config = dict(
    d_model=512,
    rope_fraction=1.0,
    attn_scale=0.125,
    init_std_up=0.0363,
    schedule='wsd',
    batch_tokens=[16384, 32768, 49152],
    steps=11664,
)
MLP neurons of a small language model. Each row is named by its layer, matrix (down: output weights) and neuron, and shows model dimensions 96-191. Each number is 200 + 40 x the weight over its row's rms, rounded and kept within 0 to 999. A neuron's up and down rows have the sign that makes its largest values positive.
Before each neuron's rows, "raises" lists the tokens whose logits its output raises most directly, leaving later layers aside.

raises: " itself", " himself", " it", " them", " themselves"
L5.down952,191,223,173,278,158,239,160,236,213,210,197,144,186,213,175,253,234,126,220,230,230,202,146,146,173,238,209,221,190,158,166,157,228,256,271,145,175,118,182,227,291,165,216,168,169,189,191,200,214,197,244,188,222,157,205,293,230,190,188,155,166,231,158,244,193,184,203,212,212,338,143,161,179,170,149,207,219,221,138,228,139,216,236,221,233,174,169,236,178,135,260,149,289,192,219,204

raises: "ine", "in", "ain", "us", "um"
L5.down47,232,149,191,188,224,218,161,222,208,212,194,171,123,169,228,163,232,202,211,230,156,175,138,264,120,165,222,195,140,232,185,158,220,200,249,194,246,256,127,173,164,145,244,201,232,262,184,172,215,261,197,188,145,164,213,203,202,274,172,124,208,188,176,131,156,242,245,193,213,209,272,284,226,262,189,201,178,157,268,246,208,229,269,192,198,209,243,237,203,215,211,267,126,212,146,160

raises: " they", " he", " that", " she", " it"
L5.down1462,146,225,200,159,216,173,162,206,103,168,275,212,228,204,231,197,220,214,157,192,184,254,228,236,135,249,153,175,206,202,250,193,118,224,153,179,180,197,227,129,230,189,261,154,281,221,244,212,159,191,222,237,215,230,236,186,159,228,209,172,168,260,181,241,210,272,224,150,176,240,164,246,232,218,248,255,253,160,237,211,232,97,234,231,177,170,217,183,200,201,229,202,196,217,137,190

raises: "s", "rons", "ski", "ses", "ins"
L5.down922,203,221,266,178,131,189,229,160,192,223,223,172,210,123,184,229,211,272,227,177,260,196,190,234,249,150,179,190,232,131,228,232,201,212,140,166,118,236,128,224,157,225,159,155,167,138,251,211,176,147,184,164,210,211,156,202,142,137,200,221,200,151,203,267,242,281,230,188,210,170,189,260,213,179,201,220,190,231,175,132,134,179,248,109,235,217,150,103,234,173,155,143,188,159,267,253

raises: "ination", "ato", "ery", "ed", "ation"
L5.down530,204,173,215,260,240,213,192,74,162,200,189,215,175,133,219,203,274,220,181,192,197,165,232,165,206,118,144,194,187,201,254,179,271,192,214,197,176,241,227,206,234,273,190,165,204,161,220,185,123,191,245,275,198,166,158,210,246,252,228,226,197,192,155,218,170,241,204,242,147,284,136,259,117,206,237,215,203,88,241,244,172,187,171,260,193,172,166,232,167,132,232,144,149,225,199,252

raises: "ice", "ime", "uff", "im", "ify"
L5.down1534,178,240,210,218,129,210,251,126,183,164,269,182,253,246,258,137,218,245,182,159,178,144,351,181,208,230,155,161,205,140,261,147,225,213,231,186,148,170,188,200,202,201,244,191,224,219,177,128,228,327,189,165,221,214,199,207,268,194,231,200,234,218,263,257,245,182,257,153,189,223,160,175,113,197,206,191,200,250,243,261,249,221,192,114,194,176,222,263,193,171,180,185,233,194,149,208

raises: "ton", "ten", "ited", "ches", "ishes"
L5.down1078,272,224,211,189,264,234,159,181,151,148,231,263,178,195,230,161,227,209,163,188,190,225,161,183,221,191,263,268,259,223,290,234,171,216,178,190,221,231,236,228,264,191,149,122,281,215,275,199,234,224,209,220,158,198,185,281,271,181,166,280,228,153,223,139,166,142,222,225,200,215,126,183,226,246,190,270,172,213,161,248,231,221,217,268,209,241,231,211,161,212,246,182,187,199,194,221

raises: "ating", "ary", "aries", "ators", "ator"
L5.down282,194,230,160,181,205,104,185,206,72,196,200,240,139,235,176,64,214,237,144,205,206,183,176,180,267,170,173,214,208,202,261,169,212,265,175,274,234,245,191,227,229,202,231,269,295,208,178,209,142,246,153,219,229,164,209,258,194,197,184,226,196,153,216,198,236,232,200,217,226,172,249,117,154,224,240,245,231,205,218,232,165,146,161,224,189,192,177,154,191,171,221,191,248,289,154,195

raises: "ica", "ical", "ic", "ico", "ification"
L5.down435,222,149,164,211,127,208,211,121,180,195,211,259,185,170,190,132,247,260,196,276,208,270,152,186,245,234,188,158,168,208,175,216,166,217,199,281,193,250,177,170,169,151,250,234,232,217,197,264,146,149,239,170,227,178,188,231,274,201,206,195,216,238,167,176,170,235,197,202,175,199,227,195,147,164,141,211,183,208,143,224,189,200,227,155,163,162,105,121,183,155,239,167,153,193,77,166

raises: "ing", "ard", "ror", "ulation", "ards"
L5.down326,173,225,222,211,186,226,157,124,177,119,119,244,175,194,175,90,252,200,182,173,221,175,269,201,167,151,191,207,206,133,214,199,153,152,179,205,203,166,182,198,241,238,138,244,216,217,215,326,252,159,202,227,257,204,210,222,127,146,140,214,195,238,163,205,229,178,194,212,219,258,221,249,118,247,203,186,193,157,183,165,246,199,219,234,109,187,290,199,235,260,148,147,227,241,315,141

raises: "her", "hen", "abad", "ğ", "Tur"
L5.down1003,197,188,205,228,117,171,209,166,158,189,250,210,176,167,244,189,196,232,183,224,199,186,238,226,176,190,219,187,219,200,114,189,178,261,243,190,195,169,149,156,106,113,185,184,203,192,159,208,272,216,222,181,184,126,255,206,237,176,249,235,231,188,154,204,181,208,236,215,207,186,215,243,226,177,206,238,250,184,265,237,186,154,235,175,296,205,199,177,218,173,207,237,186,183,138,123

raises: "ty", "ter", "ts", "ber", "b"
L5.down256,160,237,243,156,135,217,155,198,155,163,155,152,216,213,181,238,239,143,208,85,163,245,177,216,114,264,237,210,178,197,184,132,208,221,242,124,190,231,176,275,242,200,261,136,199,237,151,222,220,196,231,243,175,251,212,147,167,234,180,239,224,225,198,158,224,233,201,222,168,189,200,200,236,159,197,301,202,235,295,268,203,156,170,185,224,224,238,214,235,193,230,243,199,169,231,122

raises: "ional", "iable", "hed", "ely", "er"
L5.down1070,209,146,214,218,199,181,306,242,139,234,183,139,169,248,221,178,234,181,228,217,138,137,170,200,200,229,219,166,199,182,174,183,186,255,170,187,200,180,215,205,187,204,292,235,166,209,268,215,288,142,164,176,198,151,228,227,229,311,191,233,224,176,175,270,153,188,226,186,235,138,255,178,277,179,161,188,242,207,211,183,135,202,182,176,251,174,134,147,241,279,256,213,246,210,246,181

raises: "y", "ore", "een", "istan", "aries"
L5.down637,242,136,247,137,197,127,247,231,159,206,190,255,172,218,237,135,219,188,169,179,200,241,211,188,174,156,180,293,160,262,196,220,204,248,158,198,225,229,195,236,203,186,234,209,235,214,261,114,178,193,164,218,221,213,207,230,206,222,190,185,211,251,206,245,264,181,187,229,213,238,153,123,137,232,204,187,235,220,198,195,217,213,211,176,207,213,211,205,185,135,215,237,231,198,168,180

raises: " him", " her", " she", "She", " he"
L5.down964,179,212,254,202,114,192,225,188,186,185,178,234,159,178,119,131,174,146,226,144,223,185,208,168,191,176,238,205,155,194,205,167,187,186,167,240,186,175,249,244,248,200,248,247,234,166,213,138,193,172,218,191,212,225,220,143,207,222,207,246,180,244,160,172,207,189,179,129,197,169,211,251,244,271,206,240,240,224,160,179,222,167,258,237,219,225,125,175,228,235,255,260,297,234,269,217

raises: " |", ".", " (", "\n", ","
L5.down1455,189,168,192,221,205,226,201,266,174,237,168,162,216,186,174,130,171,246,246,160,205,222,169,113,148,238,221,136,244,191,183,213,166,149,214,244,215,137,202,189,293,168,247,185,179,234,222,179,195,190,213,182,220,257,185,247,158,208,242,167,128,158,301,228,193,214,176,185,211,208,207,204,246,149,249,110,185,230,195,125,190,247,222,253,155,174,177,187,144,247,266,219,172,160,258,134

raises: " Christ", " Saints", " Saint", " Jesus", " St"
L5.down1405,211,245,177,183,164,261,143,188,214,199,177,247,218,231,214,223,213,197,216,163,195,221,182,238,179,117,197,244,182,214,103,216,210,232,214,240,126,182,177,145,186,254,171,143,230,247,98,178,178,205,190,208,168,153,235,142,171,216,248,203,139,205,220,182,212,189,218,258,145,180,148,245,223,189,195,129,168,190,169,173,198,211,197,96,197,278,171,228,222,164,185,188,187,247,163,154

raises: "h", "stand", "com", "ia", "d"
L5.down1342,174,216,215,166,184,227,209,231,278,212,204,250,239,281,264,208,204,150,227,221,224,232,234,211,253,210,266,256,181,181,292,169,156,252,199,171,230,214,198,217,224,189,203,253,199,157,239,200,184,220,251,184,155,212,298,159,171,189,228,164,166,212,179,195,193,215,169,205,175,256,154,172,175,154,181,254,216,169,230,307,190,181,220,199,239,243,210,149,153,261,195,227,208,186,147,239